Weights of a small transformer language model: 49.9M parameters, 6887 steps.
MLP neurons of a small language model. Each row is named by its layer, matrix (gate and up: input weights) and neuron, and shows model dimensions 496-623. Each number is 128 + 24 x the weight over its row's rms, rounded and kept within 0 to 255. A neuron's up and down rows have the sign that makes its largest values positive.
After each neuron's rows, "fires in" lists the words (lower case) most often at its 100 highest values on Wikipedia text that the model never trained on.

L2.gate625 [111 110 107  90 158 141 114 150 151  97 117 145  98 125 126 139 118 128 173 128 142 129 166 130 135  94 104 117 164 111  92 104 137 122 110  89 110  68 126 120 159 113 171 133 143 150 118  72 103 166 133  70 102 114 173  71 118 129 161 118 160 131 140  99 129 100 142 143 137  95 107  92 148 152 147  99 133 136 140 115 121 140  86  87 128 107 161 174 143 140  97 136 126 112 145 109 110 149 113  96  94 140 117 146 151 119  85 153  99 106 159 106 126 120  94 118 114  91 131 155  89 139 183 105 161 123  69 111]
L2.up625 [ 91  77 120 107 144 129 132 129 110  80 118 160 114 138  86 132 118 125 122 149 136 124 167 123  99 123 154 123 150 128 108  93 141 158 132 129 147 126 131 135 142 121 162 135 144 145 135 126 155 187 154  70 124 118 142  93  93  95 141  94 154 131 130 127 138  86 120 180 113 134 122 136 141 158 152 149 138 129 128 110 133 135 111  90 102  97  96 174 173 144 113 110 141 151 110 117 115 129  87 155 106 134  88 147 153 107 128 118 132 117 148 104 138 112 105 134 107 111 160 118 151 116 144 105 168 130  99 128]
fires in: "they", "we", "you"

L2.gate1585 [125 113 107 120 104 141 148 126 119 140 145 121 149 163 124 110 110 148 134 143 139 186 112 139 161 163 108 155 104 154 148 150 156 158 117  95 133 112 123 104  94 112 148 140 146 116 103 161 161 102 140 104 105 129 142 154 106 116 124 150 139  97  77 166 109 109 128 107 115 144  76 142 136 100 123 130 154 115 138 154 114 138 125 135 125 113 138 108 115 133 107  94 131 161 159 106 141 121 178 142 132 116 106 136  88 161 125 181 142 143 117 155 137 112 105 163 150 118 144  93 139 127 135 136 101  94 136 153]
L2.up1585 [130 108 110 123  96 140 122  85 112 161 139 128 149 145 174  95 156 128  85 147  94 177 174 125 111 145 118 106 127 116 159 135  93 162 142 124 159 127 114 136 115  91 113 106 144 112 133 133 154 143 149 126 109 123 137 110 133 153 144 138 175  97 127 182 120 123 103 129 130 123 111 129  86 144 136 136 131 113 140 147 105 165  61 134 127 132 132 149  67 122  99 140 106 131 151  85 119 129 125 148 133 135 108 157 123 153 145 159 134 127 122 141 155 101 147 140 147  89 143 127 141  98 126 106 117 129 106 123]
fires in: "no", "none", "without", "one"

L6.gate1327 [137  99 145 112 120  98 127 132 153 126 155 110 141 143 128  91 149  95 178 129 121 131 113 166 131 147 100 137 131  95 111 154 125 130 110 162 153 112 132 148 124 126 154 130 163 184 130 102  88 161 118 160 122 156 130  76 108 102 119 111 154 105 111 118 151  88 134  94 105 110 139 127 140 139 125  82  85  89 140  87 124 124 129 124 127 155 146 166 160 117 160 129 163 141 136 116 175 102 172 154 107 166 110 119 192 128 107 122 124 156 145 143 130 123 107 146 178 111 116 142 145 138 131 143 125 117 134 149]
L6.up1327 [129 159 127 129 127 138 113  97  64 106 168 128 114 119 140 110 115 149 116  96 141 147  47 154 150  69 131 195 119 142 125 129 158 106 121 182 107 140 143 136 111 125 136 118 137  81 103 161 146 116  93 142 122 115 146 113 139  96 121 121 103 133  93 113 127 124 146 103  91 134 169 114 126 156 105 137 122 158 151 144 129 108 112 114 113 131 144 130 116 131 173  99 117  81 158 119 102 130 109 133  78 120 114  98 157 126 149 105 142 114 153 128 154  90 151  83 110 124 151 148 132 147 102 112 117 166 112 141]
fires in: "about", "than", "over", "to", "around", "by"

L2.gate1711 [145 114 158 135 111 168 147 135 148 114 102  87 135 180 160 131  91 152 127 132 144 135  89 151 123 127 130 129 142 171 108 107 170 123 101 128 123 188 114 108 127 116  95 132 109 124 137 162 146 131 104 175 162  77  78 126 123 152  89 118 143  91  56 112 108 110  95 132 139  86 159 136 130 133  92 156  96 118 110 119 148 191 114 105 124 127 137 122 140 111 100 116 175 134  88 141 119 141 105 129 133 133 118 142 140 140 109 113 103 136 110 123 153  90 142 132  87  92 118 143  89 126  57 109 120 155 137 109]
L2.up1711 [172 143 182 127 125 155 158 169 138 138 117  86 122 201 158 115 100 134 104 161 121 131 129 123  98  86 131 135 159 165 154 100 153 134  98 131 149 192 139 106 123 149 127 127 114 121 155 136 142 144  78 150 100  91 119 173 132  89 100 117 122 103 118 101 138 117  82 105 138  95 171 138 125 139 108 123 133 129 109 117 124 167 113 135 152 122 121 123 117 150  84 140 162 137  82 156 115 132 124 105 159 168 116 142 169 118 140 130  99 129 127 129 150 128 126 124 117 120 107 172 111 120  71  88 114 164 143 147]
fires in: "music", "art", "artist", "muscle", "musical", "opera"

L2.gate785 [135 144 145  93 135 150 170 137 106 127 127 114 138 126  92 166  76 102 110 107 128 133 144 115 155 102 137  81 155 104 123 113  96 101 147 144 192 152 136 128  66 135 143 150 126 154  96  94 128 134 160 109 125 123 107 158  96 154 155 146 136 101 150 142 161 138 143 124 119  98 130 141 149  99 133 113 122 135 163 136 129 114 135 153 170 106 151 116 162 131 119 159 162 109 114 124 121 104 182 138 138 133 134 123 149 124  95 188 137 155 128 111 131 145 100 136 132 123 134 104 139 123 117 129 100 184  84 132]
L2.up785 [134 107 118 162 137 153 140 137 133 120  96 117 107 121 119 145 115 135 116 115 156  99 124 103 134 132 127 107 121 151 138 131  74 131 129 111 129 151 104 150 119 167 149 189 125 151 128  83 166 145 134 163 141 107 134 178 158 123 128 161 134 168 161 136 190 118 143 129 116 111 158 120 159 126 105 166 168 181 163  98 113 137 148 149 128 125 164 120 110 147 165 131 131  83 116 126 136 110 165 140  89 113 129  99 139 114  91 112 118 163 152 130 121 101 106 156 134 139 138 101 134 156  75 128 115 126 123 139]
fires in: "this"

L6.gate1671 [110 131 144 120 128 137 148 163 152  88 114 106  86 135 112 161 119 141 125 165  64 151 111 152 146 154 116 167 150 107 102 119 124 144 109 119 131 127 187 136 136 115 162 175 104  86 136 126 153 149 125 163 124  82  78 147  76 136 130 127  77 117 138 146 109 105 154 128 114 151 112 115 143 160 154 131  87 113  88  88 125  96 105 134 119 151 147 137 116  90  87  88 114 139 151 127 183 128 116  87 138  86  95 112 102 172 163 112 116 144  97 154 123 118 147 110 136 132 135 185 135 142 141 134 137 173 130 145]
L6.up1671 [101 150 101  73 132 101 113 112  99 118 108 129  57 129 132 126 131 128 133 168 129  85 140 151 106 151 157 159 145  63 122 134  96  82 119 154 135  93 111 100 115 128 170  97 117 123 135 104 132 100 104 155 152 110 149 155  87 140 133 104  77 107 124 134 125 105 126 134  85 170 140 141 105 151  81 125 110 113 130 113 135 137 124 148 139 128  87 129 135 100 117 107 166 133 136 115 120 147 115 112 141 115 136 143  89 115 156 109 108 150 129 152 141  92 179 139 125 119 128 116 103 117 159 110 156 112  97 137]
fires in: "was", "and", "were", "being", "be"

L6.gate170 [106 136  87 104 107 130 135 131 134 150 125 127 107 153 121 163  89 173 116 186 153 148 109 115 146 157 157 148 119  78 128 134 123 116 133 175 152 180 136 111 137 169 123 118 141  91 130 157 140 139 156 157 173 136 124 147 117 116  97 119 159 160  92 112 130 149 141 118 133 148 132 110 150  78 133 155 107 130 119 109 140 154 158 157  94 136 150 134 148 136 129 109 133 113 140 119 114 159  87 122 135 113 135 164  96 138 158 112 109 162 118 160  97 100 139 157  92 122  89 118 102 147 150 126 129 174 168 146]
L6.up170 [117 128 137 120  94  98 126 100 154 102 113 108  63 153  97 132 170 134  95 145 115 132 133 120 141 157 174 155 134 124 161 106 111 105 139 144 104 139 118 133 162  73 103 147 153 115 102 107  88  83 115 154 125 107 116 103 127 142 163  98 129 152 139 115 112 144 138 182 128 123 134 118 159 125 154 102 137 139  66 109 137 121 122 133 126 141 149 153  98 103 120 120 127 155  98 117 122 141 113 110  88  85 109 117 112 157 165 142 109  69 100 122 175 105 130  84 135 124 116  98 122 120 151 138 141 142 123 156]
fires in: "and", "was"

L6.gate857 [130 118 159 114 116  80 121  73 120 115 128 127 115  92 122 138 153 137 136 104 106 128 168 114 104  99 152 115  91 108 132 134 183 164 111 149 142 141 143 120 156 156 178 170 133 167 185 160 145 128  92 144 104 103 106 145 115 163  85 152 135 124 122 108 115 112 146 121 133  86 159 120 127 121 131 145  92 129  88 157 163 146 125 125 180 143 126 141 149 160 101 151 130 106 115  86 137 112 157 138 133 131 152 143 107 157 137 124 119  65 177 153 111 123 188 135 130 125 160 167 144 148 163 134 132  96 123 146]
L6.up857 [170 140  75 113  97  97 115 138  93 122 162 155  82 159 140 125 139 116 135 105 182 129 183 175 107 130 123 141 123 127 107 129 132  96 148 164 160 115  84 147 135 154  77 131 149 192 116 171  73 143  97 140 116 133  84 108 122 135 173 157 110 136 107 141 144 147 136 143 135 146  93 161 118 170 139 106 104 120 114 154 134 153 137 147 121 149 107 121 163 111 111 105  79  95  97 135 152 105 115 116 107 110 128 186 103 134 146 118 155 103 123  71 126 140 156 173 109 130  85 100 119 155 141  66 120 147  88 107]
fires in: "a", "the", "as"

L6.gate858 [122 120  88 111 154 107 161 128 102 109 135  77 153 139 139 110 125 159 169 136 102 104  93 158 118 129 168 113 116 141 156 127 101  96 158 119 111 136 120 134 116 144 117 120 148 158 156 182 101 169 129 154 133 122 141 110 107 127 123 110 124  93 104  83 112 133 133 165 131 104 117 120 109 148 124  93 104 118 116  93 141 116 128  86 158 107 146  80 114 165 187 125  85 135 142  93 159 143 127  99 117 120  87 121  84 152  98 133 106 122 132 139 165 165 101 152 116  91 110 110 161  98 155 118  73  99 139 140]
L6.up858 [144 152 164 123 152 149  86 123 109 109 150 131 140 166 169 112 160 121 113 128 104 145 195 113 129 100  92 147 139 121 144 151  92 154 138 127 133  88 121 164  94 197 115 134 173 121 119 123  75 105 109  99  89 102 168 123 126 102 115 126 106 151 106 122  88 116 137 132 158 136 147 176 116 166 137 108 180  90  72 120 121  80 130  84 149 117 117 135 120 120 128 114 162 130 178 134 129 100 175 123 125 130 146 124 144 114 130 117 129 133 130 133 109 118 129 126  73 107 102 135 151 117  94 150 107 117 139 149]
fires in: "to", "and", "or", "began"

L6.gate1576 [124 135 140 151 137 176 122 119 166 135 131 133  99 145 116 117 100 180 152  99 140 132  96  77 129 139 147 130 144 163 114 157 117 168 133  98  81 128 164 129 146 108 112 151 123 141 127  88 117 110 137 131 145 129  63  82 125 168 143  72  82 155 158  85  78 117 120 126 138 156 139 144  94  90 130 129 178 140 138 122 139 108 143 154 125 125  98  85 137 150 128 104 128 156 100 131 143 145 124 124 125 166  85 152 132 124 163 106 116 116 123 174 137  84 108 117 114 108 124 150 113 144 126 125 120 139 135 128]
L6.up1576 [107 118 134 118 161 127  90 114 147 126 148 109 145  90 116 145 142 104 102 116 126 106 153  91 117 106 154 113 127 138 154 110 120 153 120 128  99 174 118 114 128 107 133 148 145 141 129 100 113 131 116  95 122 146 130 131 128 164 127 136 125 146 109  96 101 153 127 122 125 114 112 104 145 132 111 124 159 108 163 124 111 135 115 109 100 179 128 140 120 150 104 125  83 140 106 144 146 152 149 102  94 113 112  92 106 143 172 104 146  90  95 118 163 118 129 153 132 116 113 106 132 165  86 107 128 136 121 168]
fires in: "of", "in", "from", "at", "on"

L2.gate713 [173  88 115 130 150 125 148 109 128 164 109 138 142 152 134 131  97 114 111 147 139 107 169 129 147 159  72 187 173 160 115 146 144 105 143 148  92 134 182 155 102 139 114 120 104 123 129  77 138 141 144 197 114 158 107 107 127 156  96 143 106 111  75 102 165 142 131 156 126 132 125 141 137 123 138 133 152  71 127 106 134 127 108 171 109  89 112  99 117 136  98 123 138 139  88 137 140 162 118 137 126 140 113 111 122 110 128 134 114  98 126  93 135  98 133 117 137 142 125 143 145 160 158 157  82 154 143 153]
L2.up713 [129 128 122 162 117 133 126 146 124 125 164 144 124 142 127 139  62 111 154 146 119 130 132  89 157 118 110 116 149 110  88  63 161 129 145 111 145 144 121  93 148 137  76 119 139  96 163 104 101 135 135 127 159 136 132 135 133 159 101 125 144 146  93 149 135 107 144 125 101 156 118 113 116 128 193 101  83  86 109 138 145 100 123 170 147 140 154 130 112 160 107 160 111 121  91 116 162 148 157 141 137 121 122 153 122 125 109 103 129 137 160 114 108 117 122 123 144 137  91 124 125  95 122  99 117 151 112 151]
fires in: "of", "around", "capital"

L2.gate1238 [123 103 151 126 104 113  99 117 119 101 169 109 134 132 116 163  84 119 136 141 156 134 141 113 147 100 106 110 154 111 151 139 105 122 122 111 112 148 122 119 116 142 112 155 113 109 137 142 129 159  91 100 126 134  61 109 120 131 161 115 120  78 155 155  94 173 128 136 155 103 106 146 163 120 168 107 140 155  98 100 105 128 112 138 138 131 138 149 187 144 146 142 122  99 121 124 168 138 123 124 133 163 140 123 134 158 180  96 127 128 133 126 112 146 112 117  84 152 120 157 144 154 110 112 115 133 145 156]
L2.up1238 [122 132 120 150 138  82 167  88 137 125 126 148 142 129 112 136 142 117 136 129 157 120 100 118 111 157 108 113 140 109 126 121 109 169 158 127 115 115 122 176 149 127 157  84 175  98 125 172 148 113 151 138 108 132 120 143 137 100 142 116  88 107 144 115 128 125 160 131 129 124 120 144 128 151 153 116 128 145  75 123 116 117 107  95 137 102 145 128 132 125 132  87 103  96 134 147 121 128 158 138 140  84 153 139 114 135 168 149 114 161 116 151 137 120 207 101  99 169 117 136 141 119 143 101 141 102 133 125]
fires in: "of", "de", "van"

L6.gate766 [143 113 132 129 135 147 150  97  96 138 141 136 102 160 154  97  66 153 156 134 117 127 169 140  89 131 139 126  88 135 104 148 130 117 140 161 136 147 127 133 141 149 127  97 130 131 119 134 117 137 133 139 104 142  90 107 125 161  98 157 141 135  98 151 168  97 113 200 120 112 121 128 112 119 115  89 101 134  54 114  69  96 151 140 151 127 139 134  87 107 149 124 147 112  93 128  42 142 137 110 132 113  72 136 144 106 154 129 171  77 150 132 135 168 155 149 104 108 146 123 126 130 127 132 125 127 143  64]
L6.up766 [157 151 115 138 128 114 110 173 124 135 132 121 113  76 103  82 102 138 175 136 125 158 124 135 148 137 114 121 121 156 159 178 141 130 145 120  88 109 148 145 117 130  98 141 139 130 108 135 113 104 132  86 131 133 102 119 148 132 127 177 117  91 116 156 149  93 118 111 129 145 103 138 140 136 155 132  56 165 133 140  96 111 172 130 129 130 166 109 109 123 126 140 147 109 127 141 119 161 117 109 162 118 117 142 133 145 156  89 135 134 123 105 145 131 158 113 120 110 117 170 130 107 103 118 130 131 134  85]
fires in: "a", "of", "aberdeen"

L6.gate580 [ 93 101 176 111  87 119  81  99 137 127 129 143 108 162 140 162 151 118 127 133 113 132 144  86 134 150 156 144  94 117 146 118 126 124 188 136 126 128 121 130 161 122  92 154 116 133 104 115 140 198 113 157 131  94 143 108 121 140  77 117  98 128 161 121 152 136 130 169 112 153 140 149 131 119 134 141 172 117 109 140  92 120 119  95 124 138 151 134 166 149 166 124 132 134 129 126 170 160 130 147 143 127 104 155 179 118 118  97  71  96 121  65 148 139 110 132 133  99 140  86 134 138 136 125 120 134 124 126]
L6.up580 [102 145  97 115 115 122 150 103 115 164 128  94 122 117  90  73 133 133 139  88 106 159 169  87 106 131 119 162 123 146 103  95 123 110 101 177  91 147 146 126 140 131 131 141 151 114 121  89 135 130 130 174 124 114 161 140 125 137 138 120 119  98  90  49 170 157 114 153 119 129 133 127 176 116 113 100  89 133 147 114 142 140 141 143 127 121 122 146 115 146 168 130 112 132 166 162 137 168 162 149 121 127 160 105 113 150 131 113  69 141 116 127 130  98 134 161  86 130 140 118 173 109 154 133 107 163 145 124]
fires in: "the"

L6.gate1383 [133 114 165 120 130 123 163 131 123 113 154 145 121 141 128 173 109 118 108 154 114 136 140 118  85 160 160 153 163 129  98 132 102 124  80 127 162 129 127 125  91 195 114 121 132 143 158 102 105 102  88 160 131 177 101  83 117 104 130  79  97 115 114 135 133 136 141 126 158 103 153 145 124 121 143 155 148 100 161  96 132 136 172 125 126 165 129 154 108 194 137 136 159 162 126 109 116 155 133 119 101 132 179 161 101 155 108 140 111  98 150 106 108 114 133  88 121 121  69  97  78 168 124 143 100 176 129 160]
L6.up1383 [ 89 138 122  88  92 116 125 144 146 154 151 123 112 140 132 164 171 124 158 121  94  98 172  98  88 120 147 132 127 135 108 135 118 178 111 181 120 151 122 188 142 163 123 100 145 133  98 131 100 125 118 150  94 178 121 151 129 139 104 146  93 149 133 105 153 126 147 115 131 101 128 145 116 161 109 116 131 114 127  99 165 122 167 132 155 129 180 141 117 110 142 119 141 146 119 136 126 168 168 116 147 105 125 164 104 152 138 130  95 115 164 119 106 116 108 142 114 143  88 129 143 129 122 169 176 151 138 172]
fires in: "and", "of", "since", "to", "from"

L6.gate755 [154 134 154 114 113 116 165 124 121 115 192  94 140 149 125  90 125 113 170 130 121 131 131 121 116 120 137 106 123 102  91 106 108 100 164 100 190 158  95 108 103 162 134  90 101 130 101 141 107 120 144 144 138 105 127  92 167 135 120 157 139 135 118 100 129 109  85 134 139 164 146 138 131  79 134 125  97 114 144 105 115 103 176 150 135 111 133 114 123 138 130 141 152 133 148  98 131  55 119 148 129 173 139 152 128 106 146 163 138 189 121 118 155 124 129  93 122 113 141 128 124  86 118 129 124 117  78 113]
L6.up755 [110 149 141 129 156 177 132 144 146  98 125 144 159 154 131 116 127 145 115 135 104 113 139 119 108 100 178 144  87 122 104 104  99 141 123 156 134 129 109  69 115 157 135 137 124 133 105 141 141 108 123 122 117 142  96 164 106 101 131 118 167 120 140 103  85  88  96 105  97 135 133 123 114 152 120  85 120 165 163 152 185 128 132 132 163 155 114  95 122  94  97 164 142 112 114 139 147 110 107 149  76 138  91 119 147 115 164 135 163 120 127  99 155 126 106 155 155 132 108  88 150  97 122 145 119 112 102 124]
fires in: "to", "can", "be", "could"

L6.gate1281 [153 110 135 133 153 146 196 143 100 139  82 134 114 153 132 147  86 133 106 100 109 160 110 116 128 123 177 104 132  83  91 109 101 148 140  92 152  86 144 102 162 144 103 118 119 168 109 143 123 134 119 154 146 158 116 143 145 116  87 163 144 121 125  81 108 144 135 129 156 191 155 133 129 115 128 175 137 115 141 119 128 121 146  98 153 116 140 119 112 152 133 127 110 143 110 135 105 134 132  95 151 120  93 114 146 106 120 116  83 119 143 104 165 186 134 128  94 128 157 144 115 141  95 151 113 150 114  80]
L6.up1281 [146 159 148 144 155  97 136 174 166 122 145 155  88 135 114 127 128 127 151 115  52 138 162 183 104 105 120 162 134 143 143 130 119 116 110 129 149 155 144 123 122 156 124 157 124 149 118 122 116 173 157 139 129 152 115 104 108 175 125 133  91 142 134 128 108 146 110 120  80 116 127 128 158 136 145 123 154 108 148 131 136 106 115 136 149 172 133 113 139 176 117 155 118  93 137  97 109 176  95 132 136 156 124 118  96 132  97 107  96 126 147 136 115 133 111 137  91 137 134  90 154 119 129 126 120 141 122 128]
fires in: "the", "second"

L6.gate470 [105  88 168  93 133 155 114  61 163 148 114 147 131 120 119 113 114 121 137 130  73  90 140 117 112 126 136 145 100 136  96  89  94 110 141 126 154 117 164 126 111 142 134 103 105 144 129 126 133 148 146 109 122 171 117 116 141 120 102 136 128 145 118 108  87 158 107 116 126 123 112 167 116 154 127 158 123 122 162 112 161 100 144 118 116 135 185 116 116 139 130 125 101 180 131 125  97 138 128 124 137 126 121 149 115 124 154 171 113 151  94 143 159  96 121 129 152 152  81  84 141 139 117 103 142 158 148 140]
L6.up470 [137 102 136  87 149 127 118 135 139  87 100 140 132 149 111 128 121 105 104 113 126  92 129 126 137 119  80 140 156 137 135  83  97 140 113 122 112 126 149  94 110  96 111 124 125 102 113  90 132 138  75 106 163 168 146  70  99 111  88 105 123 183 140  68 154 114 113  41 125 123 114 138 206 136 112 103 138 100 143 134 120 130 142 156 136 119 128 176 143 132 163 114 136 151  89 127  83 150  88 123 129 176 171 144 116 112 123  80 111 122 124 145 100 124 174 118 122 103 131 112 114 199 147 126 116 140 109 109]
fires in: "by", "to", "from", "us", "in", "for"

L6.gate89 [118 125 115 115 155 111 121 102 118  89 104 134 123 163 126 119 125 131 108 166 103 147 134 144  91 128 148 132 123 156 134 147 137 148 166 146 151 115 132 135 128 112 124 128 153 112 161 130 142 134  87 161 102 131 116 113 106 132 123 117  87 122  96 141 144 119 138  96 160 142 159 104 107 135 155 148  96 132 138 155 155 143 151 127 114 108 159 165 112 151 190 149 147 105 110 153 158 153 148 142  93 109 126 135 113 162 117 101 124 119 144 125 147 127  91 125 122  90 125 130 116 128 122 150 150 137 110  80]
L6.up89 [110 130 156 120 121 140 117 148 134 117 124 110 115 126 124 178 125 136  97 113  71 121  90 144 145 149 128 111 113 109 113 150 149 114 144 130 145 162 160 139 156 111 132 163 129 149 136 137  98 146 122  84  81 154 117 130 134 116  85 111 142 106 156 110 132 138 153 148 100 125 138 107 141 105 134 135 122 127 154 121  89 147 144 117 171 124 149 185 119 155 168 103 120 139 129 122 104 137  92 172 157 153  98 135 138 129 154  97 127 131 159 122  86 117 130 158 122 124 123 141 130  99 160 135 140 161 112 119]
fires in: "the", "of", "his", "to", "he", "i"

L6.gate491 [131 145 121 149 127 180 110 107 120  90 122 141 139 130 139 170 124 108  94 169 111 135 152 119 125 116 135 152 114 134 108 121 121 106 110 147 147 158 124 123 166 135 128 131 125 121 149 120 102 112 160 130  82 123 157 118 139 174 111 164 116 131 117 151 146 109 143 147 156 108 142 101 103 138 153  90 127 166 133 144 123 106 106  98 128  73 148 180 123 169 142 133 101 137 122 111 123 159 143  74 142 117 114 137 141 143 115 103 171 163 141 115 163 152 165  79 133 114 104 139 171 124 124 105 139 135 147 140]
L6.up491 [107 122 130  99 117 130 128 122 157  92 105 173 122 158 112 157 142 106  94 168 137 117 132  89 125 113 122 135 103 155 100 143 129 140 141 125  99 111 151 138 144 159 122 121 123 144 121 138 144 111 141  71  92 149 138 127 154 120 114 144 152 125 113 100 131 151 131 160 150  81 148 139 127 113 141 123 137 139 134 180 110  86 160 138 157 121 168 116 154  91 135 118 109 112 109 100 157 130  61 107 114 121 150 145 148 151 141 101 141 131 141  93 151  78 176 137 133 148 140 102 173 142 108 127 109 119 158 180]
fires in: "in", "of", "degree", "graduated"

L6.gate414 [129 134 129 130 142 140 115 146 129 172 132  87 118 145 171 124 129 113 120 177 148  97 104 148 104 126 130 108 113 119  99  72  81  82 132 119  94 112 121 123 123 138 111 127  96 146 123 135  91 146 109 129 166 139 152 106  77 110 124 104 128 139  87 174 121 142 118 151 139 110 130 112 132 129 142 134  96 111 119 108  89 122  81 166 157 143  90  90  95 106 143 147 126 107 119 128 131 132 162  84 134 109 110 136 112 120  75 138 144  92 157 182 138 113 120 119 137 137 155 152 102 135 146 133  78 128 167 130]
L6.up414 [137  86 123 144 162 117 136  87 173 127 143 139 110  99 176  88 113 148 139  92 129 135 100 100 113 197 122 134 173 119 103 114  98 135 193 142 147 130 105 104 186 109  87 117 165 103 138 140 105 135 119 159 170 122 122  89 117 103 163 146 119 112 110 142 133 113 133 144 144 131 164 124 142 134 149 113 125 129 136  75 105  97 150 116 118 116 114 112 113 122 159 149 127 111 113 138 161 141 140 128 117 158 120 121 127 144 160 100 102 102 164 100  67 154 117 115 123 163 117 148 106 124 128 120 149 159 144  93]
fires in: "has", "is", "into", "to", "of"

L6.gate1587 [158 139  44 121 116 105 157 119 109 117 127 137 119  96 170 149 141 151 119 163 151 120 103 117 134 164 138 162 114 141 111 109 169 130 163 103 128 118 152 177 151 166  97 135 132 192 136 125 151 131 135 142 173 116 159 185 108 145 137 140 109 113 108 127  90 113 137 101 139 117  99  98 139 121 100 115 119 100 153 145 145 123 147  67 134 166 156 108 127  88 117 148 133 138  69 114  97 145 102 151 187 140 140 120 126  97 135 118 129 126 158 146 137 123 100 125  82 167 152 149 138  66 147 131  88 135 143 146]
L6.up1587 [127 149 171 162 115 127 141  87 170 129 118 137 129 150 141 126 158 169 175 104  83 126 128 119  94 128 146 146 112 148  91  91 166 159 109 113 114 130 116 157 127 105 161 170 121 141 110 145 118 149  96 103 121  98 139 170  99 158 180 130 129 141 140 114 145  99 117 142  85 156 125 124 154 146 182 171 109 146  51 149 176 147  61 123 173 157 121 108 152 111 108 146 109 122 144 113 125 118 115 134 139 119 144  94  89 139 128  90 173 152 153 159  98 149 124 132 111 125 106 119 128 142 128 123 171 114 122 123]
fires in: "one", "first", "second", "an", "eldest", "fourth"

L2.gate1226 [125 108 142 100 105  93 123 112 139 121 104 132 118 113 102 135 117  76 141 139 116 150 106 138 116  94  60 111 100 133 115 149 135 121 131 105 136 153 159 143 108  97 109 133 134 133 138 118 170 138 148  92 140 132 165 128 162 124  91 135 154 132 127 146 111 102 149  97 125 130 110  95 154 179 152 184 108 139 120  78 113 115 165 140  81 114 123 148 136 132 151 116 127 118 115 113 134 116 168 147 146 104  75 180 147 179 110  90 154  98 133 124 121  92 120 115  92 152 103 142 148 113 106 100  76 116 156  96]
L2.up1226 [108 130 146 155  97  99  83 141 149 174 107 122  95 142  90 120 120 113 138 131 147 154 144 121 150 168  98 145 113 120  86 143  70 154 126 144 136 128  89 144 147 185 102 140 131  86 111 150 129 108 132 122 161 195 147 145 109  69 102  67 131 181 136 111 116 101 136 107  85 127 126 103 168 118 161 141 172 168  75 153  67 100 104 124 151 157 113 117 132  82 150  93 124 116 107 146 138 122 119 162  88 108 165 148 151  91 125 126 120 115  96 107 116 136 173 131 101 164 158 120 156 124 175 128 128 163 165 177]
fires in: "of", "at"

L2.gate1612 [129  90 136 131 147 118 131  95 148  88 134 164 122 147 115 132 128 102 150 161 150 119 136 138 123  96 101 117 113 140  93 133 148  78 129 128 148 110 126 155 130  93 143 112 142 129 134 148 124 151 137  89  74 123 179 114 147  71 114 161 132 116 131 148  83 101 113 163 122 137 122 124 112 152  96 125 142 125 140  93 104 105 117  90 146 149 131 139 164 119 152  80  98 177 102 162 111 157 149 140 144 153 146 138 102 118  92 128 112 127 134 126 147 125 100 164  77  75  96 138 119 144 141 149 131 138 125 105]
L2.up1612 [105 191  75 136 112 125 150 134 117 146 122 105 119 100 113  83 122 123 135 119 146 120 165 112 136 110 125  80 132 137 138 118 158 152  98  92 122 132 103 147 153 140 140 105 161 124 150 127 169 136 145 141 103  66 125 106 155  85 180 168 138 147 120 119 141  90 157 165 126 126 121 133 128  72 135  66 144 155 132 110  98 122 116  93 143 123 147 135 106  87 138 118 143 107 119 133 140 158 174 157  82 152 151 127 201 128 156 106 124  99 126 135 151 118 124  99  87 105 109  80 120 186 160 195 165 186  99 100]
fires in: "they", "them", "we"

L2.gate495 [145 172  96 144  88 106 163 150 143 136 162 155 150 159  87 137 104  65 146 105  85 162 129 121 147 124 161 168 117 121  96 170 100 135 138 110 159 139 146  90 111 189  96 107 147 140  92 125 197 146 131  79 130 152  74  97 148 119 137 156 139 134 137 125 133 179 113 114 111 158 115 116 128 144 130 110 126  93 150 116 141 135  92 121 151 129  90 112  95 116 150 112 158 147 158 167 152 132 149 145 137 127 108 103 154  95 171 141 129 115 109 190 174 115 124  99 109 141 175 134 100 112 135 136  69 100 124 126]
L2.up495 [136 117 148 167  85 111 130 175 148 154 135 156 121 122 143 148 151 130 150 107  78 147 172 104 155 134 143 146  96 117 126  83  60 155 139 136 164 116 135  86 136 153 103 137 137 147 166 105 181 113 143 150 148 123 136 147 159 113 116 124  78 107 145 154 129 133 130 124 161 141 118 125 133 185 154 126 117 121 148 114 113  89 155 115 154 106 120  98 157 135 123 121 148 173  82 140 134 159 189 115  87 112 139 122 169 130 124 141 145  98 114 129 152 133 126 131 143 148 129 138 114 123 194 110 144 120 174 106]
fires in: "at"